python train.py --n_layer=15 --d_model=224 --n_head=4 --n_kv_head=4 --head_dim=64 --d_mlp=896 --vocab_size=4411 --activation="quick_gelu" --norm="layernorm" --norm_place="pre" --norm_eps=1e-05 --positions="learned" --qk_norm=false --attn_scale=0.125 --bias="all" --tie_embeddings=true --parallel_block=false --init="normal" --init_std_qkv=0.0204 --init_std_o=0.00372 --init_std_up=0.0204 --init_std_down=0.00372 --optimizer="adamw" --lr=0.00241 --beta1=0.9 --beta2=0.95 --weight_decay=0.11 --lr_head=0.0117 --grad_clip=0.5 --warmup_steps=315 --schedule="wsd" --decay_fraction=0.264 --decay_shape="linear" --final_lr_fraction=0.0 --batch_tokens=131072 --seq_len=512 --doc_mask=true --train_tokens=563500000 --steps=4300 --dataset="wikipedia_en"
MLP neurons of a small language model. Each row is named by its layer, matrix (up: input weights) and neuron, and shows model dimensions 112-207. Each number is 200 + 40 x the weight over its row's rms, rounded and kept within 0 to 999.
After each neuron's rows, "fires on" lists the tokens most often at its 100 highest values on Wikipedia text that the model never trained on. A number after a token or word is its count.

L9.up186,192,197,143,128,220,161,210,217,167,192,306,241,165,244,194,265,260,117,161,233,177,277,205,124,300,201,208,140,204,161,144,148,226,264,245,183,132,192,293,154,113,212,127,236,121,144,256,232,178,171,156,193,233,194,189,209,215,189,221,261,199,161,203,184,228,249,188,197,208,194,180,205,139,220,212,213,158,224,238,151,212,198,161,229,230,162,189,123,218,204,232,190,228,159,220,115
fires on: "en" 34, "an " 14, "or" 9, "er" 8, "Arch" 8

L4.up370,251,131,199,149,277,251,220,257,180,211,315,239,179,271,130,247,182,146,220,238,122,236,227,174,238,206,243,172,206,251,192,221,221,130,238,112,173,235,208,223,158,223,195,202,207,224,131,264,178,177,202,212,128,179,164,221,188,184,209,175,207,153,121,218,207,255,214,150,167,147,249,166,214,176,182,146,230,204,199,237,201,193,146,172,248,180,181,198,225,159,185,259,209,196,211,230
fires on: "t" 19, "\n\n" 12, ". " 8, "gen" 7, "n" 6, "the " 6

L6.up316,170,150,226,237,224,181,220,195,208,229,80,285,192,254,188,185,265,246,191,258,119,104,155,180,250,209,177,151,283,179,235,193,226,187,231,138,201,197,304,223,251,256,244,223,240,135,206,213,242,244,263,198,199,167,233,209,244,205,177,203,205,159,238,201,242,219,199,208,159,252,209,204,247,222,189,131,147,169,225,218,185,325,262,245,153,225,230,193,159,166,183,229,212,193,173,209
fires on: "time " 33, "years " 7, "been " 7, "ly " 6

L6.up26,150,187,157,239,167,185,218,279,166,269,236,215,186,189,222,176,204,219,148,214,172,226,227,119,204,215,257,212,154,251,145,151,233,167,139,206,239,241,240,213,219,155,181,242,257,229,187,224,193,169,170,202,244,188,214,183,166,174,109,222,124,204,191,207,253,123,198,207,201,211,176,214,259,171,197,146,143,253,290,157,144,248,225,123,247,195,171,237,200,245,100,221,200,261,210,183
fires on: "and " 57, ", " 19

L6.up87,181,181,214,195,186,150,234,209,166,175,229,145,88,151,208,167,170,135,154,243,188,259,198,165,212,224,202,216,176,197,201,132,275,171,99,173,250,192,244,222,257,235,137,266,179,215,178,245,250,214,139,226,153,206,201,229,178,183,192,157,197,161,232,187,168,249,124,213,206,242,279,178,283,211,179,200,198,203,210,161,202,240,196,92,177,144,162,197,229,198,159,218,276,237,207,201
fires on: ", " 61, "When " 9, "There " 4, "After " 4

L4.up729,201,190,176,110,222,197,200,189,204,210,222,135,226,310,206,153,264,179,106,231,250,238,139,130,192,193,246,180,197,182,179,181,232,145,314,195,160,172,217,229,95,233,205,195,255,193,135,267,197,238,234,241,211,194,227,235,213,123,182,101,271,157,199,136,182,238,178,181,178,235,221,245,207,187,152,188,214,194,267,208,214,255,216,139,176,183,258,196,187,156,150,236,220,171,268,192
fires on: "inter" 37, "classi" 8, "gen" 7, "and " 7, "such " 6, "so" 5

L9.up640,216,158,242,207,238,138,183,214,176,247,238,179,167,196,124,202,152,156,150,281,190,218,218,177,176,215,288,190,274,171,251,225,180,211,171,232,186,207,167,140,214,184,125,200,208,235,216,147,206,212,256,197,237,230,218,213,179,237,256,251,101,170,275,253,225,245,153,159,218,192,192,212,200,263,219,155,151,311,234,203,215,163,181,187,228,207,198,167,275,207,230,274,142,169,107,177
fires on: "a" 36, "A" 25, "e" 17, "ra" 4, "Ba" 4

L6.up828,135,163,288,226,155,155,188,153,198,218,177,195,125,241,153,276,230,183,276,209,189,206,202,172,249,216,152,167,230,304,200,194,262,222,282,130,228,203,191,188,161,266,169,230,173,186,201,189,220,172,141,223,257,189,206,162,150,206,200,261,200,197,190,239,222,175,175,249,142,168,128,239,255,266,214,241,143,276,209,187,227,212,153,152,225,216,202,176,167,199,156,186,204,203,143,188
fires on: "R" 26, "uk" 25, "ir" 15, "is " 7, "D" 6, "Q" 4

L6.up821,128,214,248,192,280,157,230,193,243,218,249,228,196,215,179,199,233,184,203,230,206,176,194,108,233,213,225,200,159,176,210,235,242,124,241,213,243,194,271,231,164,220,194,217,188,193,150,252,221,171,231,177,188,156,271,212,220,217,194,211,224,231,227,194,235,187,203,210,207,130,122,202,186,287,235,240,236,247,182,137,190,213,194,169,187,143,232,255,205,230,212,244,165,243,240,110
fires on: "of " 34, "/ " 9, "on " 7, "sq " 6, "in " 5

L10.up435,184,231,163,153,127,250,192,262,172,261,200,197,248,183,139,245,220,173,214,225,191,225,218,141,223,189,272,147,214,222,128,175,127,198,207,148,212,153,284,173,216,227,206,227,178,176,233,274,282,245,185,210,204,137,155,167,235,118,172,208,180,148,209,256,249,302,140,210,181,219,133,168,164,276,273,213,214,270,194,181,137,153,203,226,266,163,207,170,251,150,205,187,137,144,191,144
fires on: "en" 34, "er" 16, "in" 13, "In" 8, "ad" 6, "of" 5

L2.up322,255,234,206,185,215,269,245,137,141,175,207,182,166,239,158,179,223,157,240,234,266,203,241,236,235,214,172,185,235,228,122,238,286,206,229,273,242,182,266,212,178,169,194,178,126,170,200,222,203,184,225,130,238,169,200,168,186,156,187,130,189,173,245,275,207,236,228,130,122,193,196,224,228,164,256,133,155,198,243,213,217,179,306,180,221,210,171,190,175,156,158,200,239,239,219,140
fires on: "og" 28, "ç" 10, "top" 7, "mag" 7, "ession" 7, "Species" 6

L2.up527,201,176,179,188,158,218,265,236,228,266,271,127,186,214,179,220,158,175,161,208,130,206,166,165,234,203,190,185,127,227,198,200,222,216,227,172,151,222,210,249,244,261,192,183,251,162,156,208,208,146,157,225,167,153,201,222,175,181,217,206,229,166,211,238,240,190,209,185,150,167,174,251,206,87,253,190,177,194,243,168,152,234,264,172,252,189,278,263,304,198,72,241,175,219,196,193
fires on: "os" 37, "ur" 25, "oper" 12, "ly" 5, "emor" 5, "ran" 5

L6.up241,224,237,129,95,232,173,164,187,263,222,262,175,237,234,225,228,137,205,251,190,177,242,213,206,303,175,171,188,219,254,179,211,191,135,241,201,137,243,168,165,185,187,217,251,184,188,193,287,200,149,249,234,182,189,202,186,206,176,137,235,203,280,122,192,230,181,169,227,160,197,194,212,235,204,198,126,194,196,149,128,189,235,156,141,166,170,268,215,228,177,113,253,216,162,225,167
fires on: "ed " 21, "ing " 12, "ated " 8, "w " 6, "ating " 5, "aid " 5

L6.up773,164,216,310,252,164,164,254,218,165,247,337,182,181,171,213,294,201,197,223,214,229,184,208,122,248,241,192,197,170,257,211,210,219,142,156,181,176,216,270,191,202,209,166,261,147,133,231,239,162,212,184,236,152,166,202,154,206,148,157,207,195,245,173,194,168,136,196,192,171,145,128,167,200,271,224,204,226,196,205,122,180,166,201,222,257,163,233,216,199,228,175,252,201,233,249,220
fires on: "of " 67, "and " 14, "the " 6, "ical " 5

L2.up134,201,197,221,237,214,192,161,213,250,237,328,243,190,181,123,244,140,177,238,207,166,266,255,80,193,214,175,170,227,147,142,182,249,209,234,243,201,177,178,197,189,226,199,236,213,175,196,188,175,163,255,152,197,159,176,241,199,174,196,136,183,254,187,230,168,225,190,182,137,157,268,142,221,163,222,139,253,257,283,238,190,241,242,138,270,192,237,227,288,193,139,207,210,186,226,237
fires on: "t" 100

L2.up66,98,206,144,178,225,226,263,195,199,196,187,200,243,247,178,252,238,190,216,227,246,178,143,170,283,161,232,170,148,242,182,186,179,260,210,212,228,268,195,260,178,111,219,175,157,186,169,217,188,237,173,251,181,248,185,206,243,207,183,237,224,225,154,199,277,231,229,190,205,231,187,153,274,166,168,188,195,256,195,191,171,231,232,183,166,148,201,263,249,165,204,234,200,210,203,216
fires on: "cre" 22, "area" 11, "abil" 11, "attemp" 10, "establ" 7

L4.up821,243,159,179,103,101,246,180,233,215,237,230,213,196,244,178,198,251,183,222,208,185,230,149,237,155,255,304,219,168,204,249,134,223,185,200,138,276,182,224,201,227,180,215,211,162,182,152,287,148,228,152,275,300,162,235,193,214,160,229,166,144,191,193,251,171,142,239,219,189,130,168,162,166,217,145,186,191,188,204,222,265,181,174,139,240,238,240,232,222,198,177,161,223,216,217,269
fires on: ", " 33, "\n\n" 9, "either " 7, "most " 6

L2.up798,184,180,206,166,109,133,277,214,215,218,250,120,179,204,186,184,153,206,191,193,206,248,151,212,258,246,181,220,120,243,214,229,257,196,187,168,163,197,187,129,137,215,170,212,197,169,189,157,235,165,192,313,205,203,197,139,196,158,193,198,122,177,156,279,227,226,112,254,171,204,217,264,195,187,193,197,223,217,195,269,250,218,259,171,204,261,247,231,217,195,220,175,164,152,184,229
fires on: "ly" 33, "ous" 15, "ts" 8, "ary" 7, "ated" 6, "ty" 6

L4.up747,218,177,239,194,267,175,211,190,216,223,171,167,186,204,151,171,156,128,227,196,194,86,184,213,203,215,231,166,223,221,249,151,228,190,263,212,190,320,201,182,210,147,228,159,232,244,179,180,136,222,280,151,231,109,181,218,234,138,177,197,236,203,126,207,212,157,174,206,170,117,251,190,227,212,172,103,185,199,232,179,216,189,221,203,183,163,199,259,275,236,289,235,290,215,260,191
fires on: "of " 20, "s " 19, "year " 5, "bir" 4, "t " 4

L4.up772,153,197,194,189,219,217,185,192,192,231,226,195,201,247,232,191,222,237,160,211,187,209,208,221,151,202,204,203,219,250,160,138,191,213,250,193,155,184,200,228,127,239,184,207,268,129,180,200,211,242,257,211,227,230,219,190,135,186,152,220,189,238,239,168,215,194,220,185,166,153,157,202,225,175,247,195,270,229,287,237,191,233,235,171,226,132,182,207,206,184,195,229,199,137,221,282
fires on: "and " 43, "such " 13, "; " 10, ": " 7, "like " 7, "including " 6

L11.up143,162,231,231,178,161,110,160,231,242,143,268,139,193,168,182,221,216,171,245,245,221,226,117,129,293,214,193,251,167,253,177,216,136,236,225,181,224,242,251,191,199,184,245,209,140,134,122,246,251,202,173,224,232,215,193,245,241,173,212,176,242,162,163,216,217,212,175,238,221,236,201,195,208,179,206,192,223,244,199,148,135,133,202,263,189,173,191,250,200,140,248,225,238,152,200,197
fires on: "un" 18, "in" 12, "en" 7, "ub" 6, "ord" 6, "k" 5

L11.up330,237,161,207,210,194,141,190,224,198,153,264,197,117,268,126,177,164,199,140,244,161,209,127,214,298,233,211,200,250,293,172,208,200,293,194,165,270,170,164,177,168,233,247,230,145,219,247,200,192,199,234,202,171,150,158,197,108,216,195,153,196,172,209,201,170,212,206,170,183,207,195,235,196,231,180,205,146,262,256,208,153,174,162,153,193,173,182,174,249,162,178,144,175,159,200,271
fires on: "sh" 23, "t" 16, "g" 12, "en" 7

L6.up744,181,147,303,138,148,143,211,238,192,206,202,205,172,167,206,277,207,199,249,199,175,235,188,93,287,209,207,184,216,223,259,107,270,168,229,113,127,237,128,185,226,169,156,231,169,181,154,201,211,166,158,255,210,166,142,178,275,226,138,228,214,273,190,258,224,183,172,192,193,174,197,141,303,253,207,171,146,223,252,171,264,222,143,193,229,253,255,237,224,153,104,176,186,208,221,195
fires on: "and " 14, "at " 12, "to " 12, "has " 11, ", " 9, "from " 8

L6.up199,176,182,248,204,250,181,170,217,216,225,118,246,146,228,184,205,236,170,185,258,126,114,165,193,256,233,222,99,201,159,241,178,227,129,238,202,204,266,171,184,206,224,185,183,261,177,168,235,129,225,237,171,212,142,211,243,189,175,174,221,210,225,199,173,184,177,238,207,128,213,201,212,236,227,188,101,222,209,205,213,246,256,223,215,152,180,202,232,273,198,229,267,312,221,193,195
fires on: "time " 18, "year " 11, "years " 10, "of " 7, "(" 5, "few " 4

L10.up184,224,175,215,149,178,144,196,222,211,193,234,81,178,150,199,180,121,146,228,227,273,269,174,111,230,174,199,185,221,173,222,216,207,219,90,254,197,199,224,217,255,186,177,293,202,178,157,179,197,194,154,176,169,198,169,172,243,202,198,213,238,202,201,131,151,211,145,193,211,185,219,212,283,201,120,198,268,209,242,214,209,262,137,77,245,148,212,247,219,180,135,205,195,204,185,252
fires on: ", " 78, "In " 4

L10.up5,197,133,224,170,253,192,246,189,228,250,227,145,193,243,186,210,231,237,198,219,215,184,83,182,117,219,243,132,182,209,284,216,212,243,199,150,213,123,136,162,98,193,175,239,258,185,159,231,222,194,202,235,250,191,242,261,172,254,130,162,218,249,206,142,188,207,166,187,224,225,170,206,180,261,198,165,165,317,236,187,244,195,201,179,176,144,188,221,229,218,184,179,190,209,160,191
fires on: "un" 19, "j" 12, "a" 11, "i" 9, "-" 8, "g" 6

L8.up840,203,142,239,162,248,197,207,171,188,217,143,157,168,275,204,72,211,190,157,168,131,197,214,200,251,234,218,176,195,230,265,237,186,185,194,184,236,153,186,184,197,226,166,214,194,190,130,184,108,159,261,131,230,199,214,292,205,124,216,193,189,265,209,176,169,207,221,257,208,162,289,157,260,160,247,170,151,205,224,231,200,251,228,145,195,104,227,212,250,214,192,223,214,275,133,188
fires on: "of " 29, "year " 6, "= " 5, "ch " 5, "k" 4, "ch" 4

L11.up752,184,181,164,165,176,218,249,222,247,219,228,131,139,216,196,165,147,173,259,229,183,248,196,132,255,214,132,187,153,162,192,196,160,204,132,211,218,197,188,258,198,198,102,265,167,142,236,177,199,208,179,197,154,229,168,213,88,157,224,254,122,190,185,147,193,186,222,186,247,225,315,159,204,213,194,205,192,223,227,188,104,191,174,175,192,169,211,202,205,181,140,240,211,220,256,178
fires on: "| " 71, ", " 5, "201" 4

L4.up498,182,244,299,158,265,184,227,229,224,163,237,250,256,212,234,201,274,175,223,211,128,187,184,174,237,302,254,180,180,284,176,189,273,224,232,152,287,240,144,203,146,216,209,249,182,176,220,265,243,207,184,226,234,95,221,179,151,192,151,181,202,239,146,182,238,214,209,160,117,154,190,203,233,171,201,169,159,219,196,144,232,194,186,193,234,198,199,206,192,238,207,166,172,133,237,186
fires on: "in " 19, ", " 19, "for " 11, "of " 8, "\n\n" 8, "2 " 7

L10.up229,163,237,214,167,158,214,229,260,215,235,229,141,173,169,182,220,205,227,181,278,205,169,158,165,208,195,227,221,237,270,112,204,160,248,140,178,123,216,185,214,167,231,264,199,195,253,170,313,217,173,191,231,202,170,210,262,161,163,116,136,235,198,143,212,205,242,256,258,189,248,174,193,256,186,183,197,260,237,150,233,122,190,273,210,175,183,173,214,159,178,114,176,281,221,228,157
fires on: "par" 12, "and" 11, "ut" 8, "in" 7, "ab" 6, "Mar" 6

L4.up866,177,155,131,143,254,194,181,192,191,249,195,230,191,219,206,199,186,209,185,233,207,186,200,181,159,263,241,182,233,199,89,228,182,280,126,213,214,196,157,235,142,220,236,202,171,166,214,148,195,222,235,172,233,214,220,152,214,189,145,188,200,266,196,183,171,248,230,266,125,214,219,149,193,218,182,177,237,242,199,113,166,236,165,197,222,188,211,257,197,146,249,185,282,164,248,239
fires on: "Sch" 21, "Car" 17, "Mr" 8, "hon" 8, "grand" 7, "Hon" 6

L4.up277,157,185,209,214,197,156,197,214,147,240,207,158,114,187,209,196,240,177,239,201,155,180,117,200,257,235,155,159,190,218,181,112,249,190,182,196,211,178,185,301,211,246,157,200,209,177,146,204,237,158,180,230,188,147,132,150,201,229,219,269,197,209,233,191,276,187,157,242,173,203,314,206,324,215,250,176,89,221,192,228,230,188,220,139,224,171,202,201,176,151,154,170,204,195,205,231
fires on: "to " 39, "into " 6, "in " 5

L10.up634,240,177,273,254,134,203,189,170,94,208,224,250,153,153,142,264,107,136,176,238,84,238,250,125,251,177,168,182,183,245,197,221,258,231,223,267,224,204,227,208,178,191,265,199,115,246,214,243,190,159,155,235,275,192,243,243,168,152,115,160,179,229,145,256,188,178,259,182,127,175,189,152,234,217,211,192,164,262,244,205,97,223,159,140,219,241,228,207,174,208,140,211,161,191,205,254
fires on: "t" 18, "w" 14, "c" 14, "d" 9, "gr" 6, "n" 6

L2.up37,191,219,239,133,156,209,167,236,252,118,272,161,188,177,226,202,275,216,131,237,221,254,227,129,252,256,218,181,201,151,199,157,184,140,232,247,218,234,220,278,150,243,222,177,195,193,156,250,178,222,212,192,208,206,200,170,233,177,200,237,213,174,114,231,123,215,208,132,162,199,236,126,218,223,200,236,257,148,180,225,206,232,252,248,185,192,204,232,157,243,279,168,241,184,278,247
fires on: "ent" 69, "competi" 7, "event" 5, "Iran" 4, "tradi" 4

L2.up228,166,81,174,196,144,180,261,234,211,173,168,128,146,220,183,170,231,164,244,211,192,223,224,192,281,277,227,198,117,253,254,211,175,196,154,222,182,254,159,238,239,221,189,184,173,237,197,227,122,268,126,273,206,226,252,218,147,201,175,143,289,201,163,262,121,209,195,178,201,183,190,157,221,220,268,239,158,204,288,206,240,206,187,230,158,190,267,228,201,252,237,282,151,172,163,181
fires on: "re" 48, "als" 11, "tal" 8, "pres" 7, "embl" 6, "district" 4

L4.up610,208,159,200,231,239,188,192,191,101,300,223,127,179,224,199,192,141,199,250,248,199,230,283,157,222,170,169,232,212,187,217,234,259,212,211,261,230,270,122,195,165,185,200,181,181,219,155,238,164,244,181,186,196,202,269,187,275,90,198,274,210,205,231,262,189,159,148,139,186,172,213,157,182,210,243,244,266,249,219,250,145,223,159,208,169,221,140,163,158,178,208,239,217,260,212,238
fires on: "pl" 12, "l" 10, "sl" 9, "Bl" 8, "Sl" 6, "Pl" 5

L9.up893,192,103,228,108,241,206,199,226,133,247,185,157,178,175,147,80,147,137,176,259,216,183,168,224,208,175,166,173,215,236,145,228,241,243,213,161,273,193,180,196,139,146,296,220,177,150,177,187,231,220,190,241,264,168,187,217,158,160,185,209,199,127,231,177,175,208,154,173,156,209,207,180,162,244,161,196,200,196,130,148,154,229,178,190,155,204,203,179,249,212,110,202,237,213,181,194
fires on: "th" 28, "om" 24, "og" 9, "auth" 6, "giv" 5, "wh" 4

L2.up776,233,196,144,200,171,259,223,192,114,209,172,163,133,230,214,170,168,172,255,225,259,259,222,243,261,158,225,223,199,192,214,131,268,170,174,235,264,205,259,162,160,202,241,176,199,204,149,178,190,245,225,197,157,169,169,159,172,96,203,161,178,183,207,234,178,202,234,209,150,219,262,198,174,212,247,137,190,186,245,231,208,187,181,224,193,226,190,192,174,212,107,173,246,162,181,204
fires on: "og" 65, "championship" 8, "mag" 5, "Cup" 5

L4.up491,211,143,243,141,188,202,177,207,205,222,229,256,225,178,159,208,149,167,183,198,173,257,206,234,189,254,183,165,204,193,231,240,207,260,151,172,247,248,158,133,170,182,169,251,207,221,167,185,165,194,242,148,249,223,116,269,133,190,170,201,230,187,196,164,244,257,252,192,187,226,204,190,249,222,195,167,161,184,292,166,217,133,168,160,246,175,221,175,249,127,163,234,169,166,256,252
fires on: ": " 29, "\"" 24, "ia " 7, "return " 4, "- " 4

L8.up75,198,141,206,235,190,122,203,201,160,275,171,209,174,187,196,261,183,148,199,228,144,284,157,152,181,215,153,202,172,195,202,163,228,213,242,183,189,234,199,184,181,188,184,211,114,180,185,244,163,230,137,245,195,185,145,239,212,117,220,226,223,183,95,243,274,164,211,171,178,156,184,140,226,161,259,167,267,182,236,231,241,184,205,174,190,160,197,244,222,130,220,306,152,292,254,256
fires on: "-" 23, "os" 8, "d" 7, "pl" 7, "l" 5

L10.up293,196,217,187,226,202,174,233,237,109,225,237,153,184,166,193,233,151,176,206,268,213,123,176,128,161,205,237,220,164,259,188,167,268,190,167,208,222,119,228,158,239,153,161,190,213,272,235,213,204,204,188,195,200,183,228,238,238,174,179,201,279,272,106,136,211,205,195,214,184,217,180,151,179,289,190,203,267,225,156,197,238,141,204,202,215,210,218,242,181,262,159,234,209,185,249,165
fires on: "ed" 20, "–" 13, "em" 9, "9" 6, "ad" 4

L4.up15,101,238,224,186,210,148,155,164,198,253,221,250,198,203,185,262,255,245,252,231,223,192,274,183,225,157,207,175,226,171,121,122,158,174,248,162,156,201,217,242,181,136,211,213,195,200,113,239,171,198,276,227,172,187,193,204,180,191,185,138,175,172,175,234,169,213,187,210,172,202,202,167,185,242,219,143,242,183,151,209,157,225,218,171,292,189,214,134,236,132,167,205,245,203,265,95
fires on: "Bo" 20, "Min" 14, "gan" 11, "elevision " 8, "performan" 5, "Pro" 5

L9.up588,203,172,223,141,210,224,187,215,241,172,220,194,193,199,232,246,193,232,188,336,191,245,210,168,156,232,328,226,216,256,205,202,175,255,162,181,187,210,283,143,181,228,254,205,198,203,158,218,217,164,180,168,248,189,216,188,142,159,167,169,168,236,193,109,198,213,204,164,211,242,223,127,218,209,312,171,201,238,193,146,178,184,313,185,189,229,215,203,206,134,211,210,164,188,232,195
fires on: "ab" 15, "m" 13, "in" 10, "end" 7, "f" 7

L2.up788,220,178,275,168,162,263,229,165,191,236,254,185,196,220,207,252,199,180,207,223,170,198,243,187,198,244,239,201,217,179,201,183,245,151,173,192,215,198,183,294,148,173,224,253,157,170,179,230,147,234,186,184,251,200,238,184,201,168,175,223,205,166,225,289,181,147,181,167,169,162,143,126,213,230,171,222,218,208,237,246,242,187,150,154,253,187,262,189,176,179,203,237,194,67,212,174
fires on: "\n\n" 28, ", " 18, "is " 13, ": " 12, "- " 11, "as " 7

L10.up611,150,168,259,209,243,200,207,200,196,168,320,183,204,182,207,196,209,210,237,207,208,209,183,219,217,181,214,161,157,189,123,154,251,134,174,229,150,179,183,235,183,146,209,186,180,278,176,228,244,229,208,254,209,166,199,196,158,168,168,155,179,283,166,291,188,185,151,179,143,180,202,152,184,243,230,135,176,249,238,258,175,187,206,145,226,260,188,205,167,230,170,268,159,211,184,148
fires on: "r" 27, "tr" 10, "electr" 9, "dr" 7, "ul" 7, "n" 6

L10.up206,189,215,168,248,180,171,312,273,82,225,242,254,123,205,186,198,180,179,246,207,173,205,236,191,226,238,254,170,194,172,153,216,233,233,200,157,222,258,192,193,204,89,205,193,197,237,276,174,160,206,167,246,157,152,183,176,206,109,196,204,209,299,111,231,217,214,202,197,168,220,153,226,247,262,253,204,155,278,148,236,207,193,133,176,239,154,230,228,152,245,180,222,206,200,207,196
fires on: "–" 25, "the " 15, "that " 9, "ed" 6, "to " 4, "op" 4

L2.up348,182,159,304,131,213,194,218,164,224,194,223,261,166,195,209,275,212,190,266,223,217,200,189,125,187,248,220,177,209,210,219,183,233,93,260,122,219,165,211,155,186,246,221,218,175,207,219,278,189,204,231,233,176,122,243,267,174,211,182,178,184,233,132,209,214,197,183,254,206,74,126,130,215,177,228,243,222,258,151,161,232,209,153,178,241,262,220,234,169,269,236,273,193,127,224,159
fires on: "the " 40, "of " 12, "in " 10, "age" 5, "and " 4, ", " 4

L6.up261,202,152,199,194,128,257,146,265,197,235,225,151,188,201,203,249,212,189,186,192,208,212,163,160,197,251,367,156,220,226,258,165,238,139,136,221,244,242,114,197,187,165,212,289,176,234,227,152,196,171,163,265,203,226,230,173,211,238,124,167,256,271,240,203,231,163,167,184,174,192,189,154,193,153,193,144,94,200,219,136,193,217,178,148,266,186,217,233,181,261,145,194,202,223,232,202
fires on: "of " 35, ", " 12, "ous " 6, "ally " 5

L8.up78,167,212,262,210,197,216,202,239,174,255,259,225,210,173,196,212,182,186,209,218,201,188,203,141,200,233,148,188,125,160,213,127,222,165,219,229,167,273,229,199,248,173,239,203,179,282,254,228,205,211,210,261,178,199,127,164,106,153,164,191,178,245,144,229,179,200,210,182,153,206,147,180,229,206,272,167,194,207,278,208,223,230,235,84,231,222,131,107,242,175,137,264,174,248,223,156
fires on: "ar" 33, "ul" 19, "tt" 5

L9.up71,151,171,226,215,190,149,196,187,235,266,202,189,180,151,194,283,184,189,220,245,160,220,173,136,226,265,182,177,225,157,218,204,183,240,200,200,184,280,156,227,262,103,194,232,127,250,206,154,248,218,181,218,199,169,211,224,197,181,246,239,177,209,216,251,221,208,200,167,189,223,215,119,225,202,209,215,165,203,191,182,100,156,140,210,236,180,219,246,201,184,187,252,218,222,183,276
fires on: "R" 17, "S" 16, "A" 8, "U" 7, "E" 6

L10.up67,55,234,238,150,197,170,136,252,194,150,282,184,122,266,187,185,258,156,207,278,198,186,113,170,269,244,190,175,137,261,172,182,182,229,215,168,129,264,230,194,157,233,181,198,262,230,204,221,215,193,207,192,231,173,179,209,245,218,149,232,185,227,164,232,200,197,143,164,216,179,144,228,228,190,244,148,193,260,232,184,181,195,201,212,214,157,180,148,270,181,233,160,244,227,195,204
fires on: "en" 12, "was " 12, "un" 8, "became " 8, "as" 7, "as " 7

L4.up751,223,209,184,191,166,228,179,181,96,208,224,246,226,232,188,151,236,207,188,201,233,262,240,207,188,178,294,214,172,237,237,105,237,118,91,254,219,254,175,168,151,209,223,253,213,257,192,262,201,212,223,259,264,212,229,140,239,169,144,168,174,235,197,217,183,171,187,169,187,131,236,227,245,146,178,209,145,240,198,159,220,189,198,126,259,193,221,213,186,165,147,198,167,198,206,245
fires on: "until " 17, "which " 13, ", " 13, "since " 12, "when " 11

L10.up879,191,201,220,176,186,194,209,219,177,185,196,189,96,198,193,175,166,171,255,203,153,296,235,190,133,243,162,206,217,232,178,198,287,220,258,160,106,231,188,178,203,165,230,237,242,206,194,207,177,182,160,196,235,225,151,266,183,192,179,146,146,204,220,276,197,284,190,201,144,129,151,227,237,198,156,198,153,266,255,187,221,193,126,127,241,224,193,144,166,209,129,208,216,181,168,166
fires on: "D" 36, "r" 16, "d" 16, "R" 16

L10.up696,157,151,235,139,159,243,251,240,183,275,258,235,229,228,165,223,155,152,183,213,148,200,262,118,236,216,146,139,229,108,150,212,193,167,148,163,208,280,262,124,238,274,180,228,185,202,228,176,247,157,214,191,191,167,220,148,182,210,187,160,173,195,136,273,165,233,211,210,191,177,211,223,211,164,192,169,165,172,165,238,226,175,249,153,215,212,157,151,244,166,170,228,169,245,231,190
fires on: "ar" 22, "t" 11, "tar" 10, "ond " 6, "ott" 4, "é" 4

L8.up99,200,195,134,186,191,133,201,180,172,230,221,151,167,219,150,239,162,235,195,240,249,192,127,228,197,210,281,157,181,246,188,188,210,244,201,177,240,166,214,113,198,234,184,226,183,226,226,270,148,210,177,261,196,183,178,188,178,212,193,197,226,189,151,196,165,187,201,173,188,215,150,203,243,326,133,187,212,221,216,188,173,160,138,192,216,144,214,107,245,116,126,196,208,165,236,153
fires on: "sh" 25, "an " 20, "en" 17, "wh" 14, "very " 6

L6.up461,105,236,248,214,195,196,267,241,173,253,157,188,169,120,201,229,169,199,284,245,233,168,217,140,179,219,185,190,192,196,163,202,222,268,202,174,221,170,150,235,213,127,175,217,135,262,223,224,184,213,216,255,216,191,296,212,239,208,202,168,133,190,175,219,229,224,202,127,142,198,188,215,209,178,228,176,187,203,215,171,198,188,172,199,222,239,175,244,173,174,182,284,272,173,253,199
fires on: "O" 10, "L" 10, "E" 9, "S" 9, "C" 6, "Z" 6

L2.up523,259,204,280,225,177,195,194,237,219,244,268,176,154,191,194,176,191,194,240,193,174,247,216,167,186,253,183,258,180,221,278,198,214,214,210,121,215,170,205,208,117,273,135,244,197,263,228,216,210,180,209,238,198,175,200,279,227,187,138,189,181,164,118,210,248,267,202,174,175,128,200,193,281,190,226,243,194,207,246,204,191,212,209,183,225,246,198,266,131,210,184,229,221,180,248,196
fires on: "==" 21, "the " 17, "as " 11, "of " 11, "a " 10, "and " 6

L2.up628,252,153,248,177,172,220,180,168,199,278,244,206,175,206,176,190,173,198,150,230,191,251,226,202,185,192,219,185,237,164,231,187,225,223,170,131,198,259,204,207,139,247,211,197,156,234,131,237,190,175,144,257,216,204,167,173,217,136,175,201,285,136,185,167,200,187,215,127,173,181,167,148,240,207,208,209,215,221,286,161,212,226,169,199,253,199,234,275,241,198,104,236,190,171,234,302
fires on: "- " 18, "spec" 12, ": " 9, "Spec" 7, "ac" 7

L12.up522,213,74,241,169,291,168,192,238,248,194,236,134,190,224,121,240,154,170,186,225,276,231,197,116,192,214,218,169,200,154,241,252,205,263,213,211,172,182,135,185,182,191,191,213,209,276,189,185,177,215,204,261,216,211,165,287,157,186,195,217,97,187,226,209,243,227,184,149,251,220,201,188,176,175,228,198,186,345,184,238,198,161,216,185,197,204,160,198,211,192,192,279,159,180,137,254
fires on: "a" 29, "ia" 8, "i" 5, "Sa" 4, "la" 4, "e" 4